{"n_layer": 17, "d_model": 512, "n_head": 4, "n_kv_head": 4, "head_dim": 128, "d_mlp": 1024, "vocab_size": 15664, "activation": "tanh_gelu", "norm": "layernorm", "norm_place": "pre", "norm_eps": 1e-05, "positions": "learned", "qk_norm": false, "attn_scale": 0.0884, "bias": "all", "tie_embeddings": true, "parallel_block": false, "init": "normal", "init_std_qkv": 0.0308, "init_std_o": 0.0382, "init_std_up": 0.044, "init_std_down": 0.044, "optimizer": "muon_variant", "lr": 0.00619, "beta1": 0.95, "weight_decay": 0.0, "lr_head": 0.00383, "grad_clip": 0.5, "warmup_steps": 200, "schedule": "wsd", "decay_fraction": 1.0, "decay_shape": "sqrt", "final_lr_fraction": 0.05, "batch_tokens": 65536, "seq_len": 512, "doc_mask": false, "z_loss": 0.0001, "train_tokens": 527500000, "steps": 8050, "dataset": "wikipedia_en"}
MLP neurons of a small language model. Each row is named by its layer, matrix (up: input weights) and neuron, and shows model dimensions 192-447. Each number is 500 + 50 x the weight over its row's rms, rounded and kept within 0 to 999. Numbers have three digits each.
After each neuron's rows, "fires on" lists the tokens most often at its 100 highest values on Wikipedia text that the model never trained on.

L13.up835:439572481502507486491568501592449544522518452525433516552401567464538497513500592599390521400392536453494481463529480507501514500547549412492536480522536373571492502519580535533452537401413422538532414586462508571529493527506391579424545555501479456393588540523495471547574344430550507495500554480345451456517490499500499509506463523520484398490491601606453494528473447460479450482502509495447501527530472532461486550525527482508451485539557581487514452503472406555504477548491425472493583586495507478470514467573448512528527462508450504502419518498458534586515479516434528474578519488480426523518512346488458492453511489497519510552557470470559502467484389482493340444526582518488544517545533483379546424497375473515557516485564458436529534516572500516557484437427512
fires on: "3", "1", "2", " under", "0", "22"

L3.up439:459442499567421498501405518507575480523519450615532549514435583528479526444514488518470575484513574484515485530556497539485540495443524565518508500521491455516574367458554504434627443465449495451557460464560462546502534519493518497506496550539503553444427429576448488565465615496511470488475522431495487522441507535556554468470552452599523484496489504478547491466471439489565500480519413475491442523463483411460415425581548494402557414503434448482571443462513508563456500503425460494520520530521473500543598501490465581449533600420558513485576536527526437546479524522581578444594559482449443421495498472479512494572592552495466481426460501459531433541502496517429500510509522494432622461445461567535573506512535446524518533573531490525472468468633476549513454494480460
fires on: "==", "\n\n", " ==", "\n"

L10.up337:546466554461578490593619465474401493501444435502490545503548513485575397456462516496561565578434488393522468505426558548510538498526498503461498433482510503524480524517552471441561629430509452600362562499449474495486541402501469603414535467533590512639611493502496644473497514507441468567425453669551518491578505403558521473486526541552436444469499455433549548491477503467528505512516545460528518539470527533441391489537584446481458532490530497493548437463504485494526518536566477515477413514536455433540540489487479589477399523523413452425557470512553559581453520517432521466544408473526554482466533476538538496554487594490394527517484472554535506525514512485564489429567538493491566435550473517601446514429544535551486524477410475546462529512555470405492485466519463
fires on: ",", " by", " of", "ly", "\n", " in"

L7.up357:565566465609435450437571487488429481422554459477511462440590401430462476507468546562627539535412466504430457429488518400537465537511527452444507572541430554499506502490466577520517442430556420528488459526530555452470481469504603461491454518550460548620440525503518495464485397539487566538451467543591531409586442470430438461511513501500564482390536493548491523507557528520514537539509465526529532554492445491520522433467520535529498556512508452479586434513501489495578459539533511453520493508451443553453580531484519575521600552536455445461518566502506470532488513485458445490497426449474484493489486482504514546459591413485442465435490480465399452527445644461423556546443522510499585476586473436490521450497495482458549478451493392451443555463586558607508482506582449
fires on: "-", " or", " County", " and", " per", " "

L9.up722:451437492382478459411452558575470467562522488540470514517507527539512485516493502452493507425463489477495492512551581429558461535463475453641514475510441475463485492481555526527519509534572455417551526503525534482496553525456517473505456553587533468513529441422488620428498493522421480556503507427494511474600454544438442516519480501504362581549579468475466409445528437582520467506484492500473496520477430485446512496444576409499530421496588515535550516468535527515531441555504410455623480503607530482458535541515476413458463605515477568461444567490486486402609492461560540571581499510485368526512452537465569591522488469537515508456510497461554535539493460496548470492490466450508454552530491488462468539521478501488516554496549506512506522477541503483526601549550522
fires on: ",", ".", "6", "1", "2"

L7.up428:520549471487484492517448517518555462521573431541540563467517578493550407434421520431406506533451460602510533535521529463532506441481537584564464431525527465434529436429535417487546459551573542502544586527562463526464550413559466491582464504532526375525498444498514497466498499483437490547518457523472454481563416465593434454527392541502507533503517514434412475501516482563462500491492586488537478501453497558514497461582525433503438521621509601468468536400501465519442426422546491555528574471464605395505550550447462417560497501567499609476452595565496530499503551452528585466470488478430534453511419468447459552434468361496531517533578512589462449512569551512497362468523518522544523431413447506563441538589415441436530569386490501500657485523565465473449524488446524
fires on: "1", "2", "e"

L4.up586:492450598568507498506551465495523491536560436601421603573587518529555470487449470478466453442501564478502477551523521372485556480464563563535460467615493567515463486507482416534409484486534562482561551530529495443487510489471584524571522480522418459510487503492544537454425477511424522497553508607443451530607623451521554448525427511509523530480595485483508522482469574532507620525528577490476541569573430502576443580500528478492474461566536528403454559474431507550441577503495422487516437474489509497467519468462543511532483537505538502499484527497579550534450579459464563511513421495521388470505533438519579576486451521514483555488503514508583505579571527521477494574494586361546476613603517494503528516500418401454448526443475440480527480448507442485463509472564579
fires on: " f", "f", "y", "e", " and f", " the f"

L10.up135:477578513437452452423467444520528600505477541439576430480466539504554461470530455491559568504441515507489540502485476489511499507526487453492512570579483496523573447522460538512482448575484565443390487523537450503497553530594537570575610594438539485412465511571555490489425450540496500503491504527529520498505453554464530467540424540529531452555538614392507495492501467445474527501468485474604491548482479582507506461509481530475562456490471569550452506486587427550465515468519562499420557485382548503445597531441498447556468508533524510446382517425500506531467431532459532409637525503448482477427504535511557592613516498558489481531579422446522504578420511444469510490407462480445538533603496566515532533558420469470529531518587495512522504492493568538635562468540513
fires on: ", T", " t", "-t", " T", "| T", " | T"

L9.up503:552495540466449505546553545565485474525465534495510526419529629541466567522548500553424463476446542417480460535468504544458483406572476466503543501524465530583603503471523489527576470474577529501532604518535486518461445539437461567471466592547426514517551466537534509487452530438498499425513495479488516404488492511497409501473491651451525526556509519492488479538626512535550478499564501498459455456441562501601476518467515508506503480466604481488465502465483464425516478478515490488468562522456530468555498509493390475555515572553442484540555439536481514538479547482432520531593506457583462388488448496522510488448468460416490511573475476560408590629439504507410422507487555515520554524478501485502412552531519588424584479442508485540596588507539534462482488506462598
fires on: "1", ",", " to"

L6.up12:562486582492495460464584521463509509497493467436524539460527555506501471473478464520518415566526428551529551522415464459463513510559515521632450452587500395509459528552469603511585498381443413538588506499512501539599483529539502552452563466428521531478523562607539511485360544513509504394497521514594479468531539460541554570529564555457556444486414512556408482535432534609411628489569471414450526483459412456472487459510494579557484506495405391470536516458558521560468582516506419549541480513413404447591382410509469559408476575524410461390583537534429571489512494543477488515571473576544488493482483501482564471534425535461510576582546450454506502451557416501559529590441544369430537514482469519523439542466566501540461504564440473569437476425455458507547515526484443
fires on: "\n", " of", ";", "54", " | "

L9.up63:517537473468439507483461494505562512516374477564459500597478489496414481484502435478433493531499541541516528563478524527462496444546501459529452484461554446560489560501408444417544548482521463478494483492487501522590496431430506461496598502408474443521596511463461539519517623530456401410487420486515539558537529492539451507470469535474538436455387528475498578551493459573533555424523489530470554402510460575484527494451591498495462435435580449547613493462498486477587426491521505410561551460458404536541609576502468551451488504555465510463496483493518436454547411426509470493450561499482517532446498521526525582564531427491491494524441545646603415554499546516435508436485485549450523603353513541525544422523485488480514617532576428500444480554538516579538516529434480
fires on: " c", " and c", " of c", " H", " C"

L7.up253:490505531559466495507486506551596555506545585493495539512419541482449516547565477490559475424532487523546509530517429462569565510440606570536533488481434421537509528422545533479568611435500473504516556519539549564486524558457479459556515423547480574521550464560504509443509523488586581526531537463513518553495459480444447434534554464433524511410499441490496541550473509524478578508528519512511495511486528493526599490463500460519452477574486501512571547451468559513535478411555512508477453538467533448534591535430492480429521564499490569486416561459566482463472687567483434429465522385360441533448473484530486509565593475487489473493455498531493500456535590477518572515547569435449613444521480412590570487565423550467510515372540534472519441514518429500499494496561435
fires on: "\n\n", " or", "er", " and", "on"

L10.up442:473498460502491497521522544615451541467477520490538551473483623566527438503507561538523531529542572548464620468429495530454537460446435510484555428497457563496577537511511422516515504500479533429440491449562359512459509511497438502493517592466527506423523462377523520520425458452548472465437591537494458433505539516527427396471535459480543567490460503441618487513478531458457479538527431504526527474575529475425548557470498518480493443522534461542429485544488550476429515516497505515394596402437483513477532532461507476487469446478571566529485495496417512511474454442399569527469524512505460534451504491488405477406452604505450453539577508534581504514481622480443607455504503517446567541578520521576508524557543455407471360525528530462474392486506478515567543569508535
fires on: " T", "T", ", T", " t", " P"

L6.up114:520406472457512371465446505574544489429541546451476400486496569550505534476526423498500491536517563423492438512509380551544452442531497452522409423570576501508461528402601487398495527475534570487586499482533514544415420441502586464503469443552572508414595484467513577523503564569521550494479467505523377444475537526467399582562421547492479458460519428450614586463523447569470391532457575557561434487506566458566487555490546526458495425607519489487505525528535452532524508509494364499527513501490444429491467464451523563533473459506534510463535480508526542550480482448523394518484574588419446520473521593553492498515407453543516462505438556501478547484495516568526519481493519528494594489526441489463442519460435485520488393461567528415494540505506448495498408528467531
fires on: "; ", " | ", ", ", ",", ") | ", "100"

L13.up393:407534471527492476488511512469481545503329444465581401578558423458507454436541447458481544560560510544475548490490485505487496572460553595442604539440541521510508506501404524482592521553540471494487487579451491466534481397563388483527505500491541511481455494515554524440473543599485575518495507457554459466439502420441461517504511429537413544447548426475503525492559462445522579569486507619592485470540474490594533494459508345562454535434581608468575496482461520495522423444571494468478480527478554482541485595560425413478477582588401453453474449482550556524556506497512489478572535514449474428532547436448504484488542487558548471483488492444473424495530558460493417464458487523512491466549354511486467428554417501462500500448563547475562485514478560543471501520527511
fires on: " in ", "–", ", ", " | ", " ", " Gu"

L3.up857:525362588477486485488421527563479435577503442533524416505475513462501389473523453443571544524585472473420557487545483525560473525509519435527563461398512456536483437506483509522529491564534527445576540501516595570459511451503474550483482513500557503547562488473461510466453438526390558463485515406464486505503460456526477423501476500577413466430502421550493490427449521502505459463554496542470453477575515497500424380515547588567465526465508502482496504545535536619557485505433525529504475553518504463462556493489445448482580604482546520496532580477515474505471556503458551508483464522348440434439406530513563483548505568434412482512491593535494544530568515412471493479465507554542542450567504484507510477468494543538551509471460383408511498529509540488492506565455445
fires on: " ==", " |", "===", "==", " % |", "==Reception=="

L6.up864:543458457535545468502548516440546444440441531638522490431475519475475458509442488450473496421528560515463484418436450529513507447377490450499504521549562634529531514488553436554575417505484459459463490427529491473517446491479605515418522531476517524420514510474452500536417430424441512518412434533494433506550581464491457535409459560518509531448493525426342491447438504562526570491419504539529465558509551535540541536534468497438461504439538525493457583456501477437433531552508524558525554519490579447520522477452591558496460472563520506571489580412576509497487557505490476476416527577429459622518544539442440583474463415519497496498379551478476397540482517554502537526593529468554564508471422462625527558522431478573464507484511552487601529542525559445449423523488449
fires on: "1", " in the ", " in ", "2", " on ", ": "

L10.up701:535569532489457558484515559468519482566480492469462561461442494451602583427601511529528606585447479506469493483433552500463566420494463535496520438568448524419481507604464452441504595498513476497560478411513454538473495428516601578537521484472459431506483547508357505494480511470557470515542498434443434451470497406516430553432611464539507564514456494564621413673542504472454546430488413595456472548462460446496430539489474589512523474582530550459563440529583544569526477471507528427449515574475530475507464472437524440483449420495435479494596475487586430480507560507450414394450544481511523469435550491546442460478415480445503457586520482559491546457520395503533470522464494529525528494460528463633500529461473535446531565526461454579432531479627440505452527525576508
fires on: "; ", "| ", "2", " | ", "1", "–"

L6.up585:494520498437496485532461493526421521470519531568443543500495526601459550458416542462518551528468568497460474567592491489519571560451506461547490472497544501334448464425505480559560599490505567432463439578469495441382544475440510526488410551493528474498542508483592524527421479485513490427505443617402524458545509476525450429454455540420567550498376536616428490525617523456469590451505488428496539515514445568430533533498595504445465505542561481554386502544524448506456512478569518545447470557440546469386543397480377448597393508493562602511503525411497542524500400461569516432456472520515441585474429493450544394503551442461494557496480457624430504513466558536419520454472574478508546481518465477541561488468524504510482483459579495501513500493495509462509488479485512
fires on: "\n", " C", "1", " S", " P"

L9.up620:522492548513531449474505534480538538511486456568438578496506445480406460506489520412462563483570539436454548517512487548465461458430489523471504541438460441483508573419490654610483563441537591529420428508557439617583464406587401518386536466489539623530515596509487483464417468550414549511591495514476530478463478492439500541491411464410491492515448537491508510513567530472470485460523537588455435479497452546497485568469481510490479538516579562540501516453442536535543474517466555445413512551480521412502471533549465455502490509561485518471525470563479539484462443433512502435538510444485409442453556505462480471557553403485487547480526437553561540604443499476459477454452560444529500481484584520445502540345434509560462423573543482519491499651529558477412488523484440
fires on: " in ", "In ", " ", " March ", "- ", " April "

L6.up949:504510558483513445540465553475541563551538567469466476455508492537581688527547547520503541510484556469589553536556487566518523437500415502503492390432517477527547564446562440431455561523512480497570565418535458528448510464516492448527512441512504439534570528485433508642516509459434499525521504558525416392460532577498523506527486475503404565452450375433563456533508421511574539620476520571446471441489545427524458445441510548577488604579531542533505447562481461600431458511598432511487465389583455469396549520597526485412487484454479472515480518516511507511536570464524558514536446443453416393430397574400486546506484585471513496566450541456540493449564423536514480474497563454535554574569585462475487516430553479481520546502484518524468481370519523414405501538464462
fires on: "; ", " | ", " (", "-", "\n"

L7.up690:555572450512534374514532556652492376517468520580516467561508529501539581451532494501361488462538525416457490423504517433498517430528518602497539471559490375418499472523443481448504500522534411498514526545519586545478576528553396485523514486488484507515535516472417642477544460490511494548462496503508459476465455502613536498469480521460402465557487419485557449523521492538504498517450493580445426568449480472479547455386538455491430515540606481503556467551517453588518480442541532402473576517486570544580502464526544454462518506513414510609449505510453498461512542462476492591355494470475442476487531508533504543519506444463471450539424471520603507554578474587493442443506600505612525592442495499452568499486465489435494518510480537524569517435416476500444476505491418
fires on: " (", "2", "4", "1", " &", "y"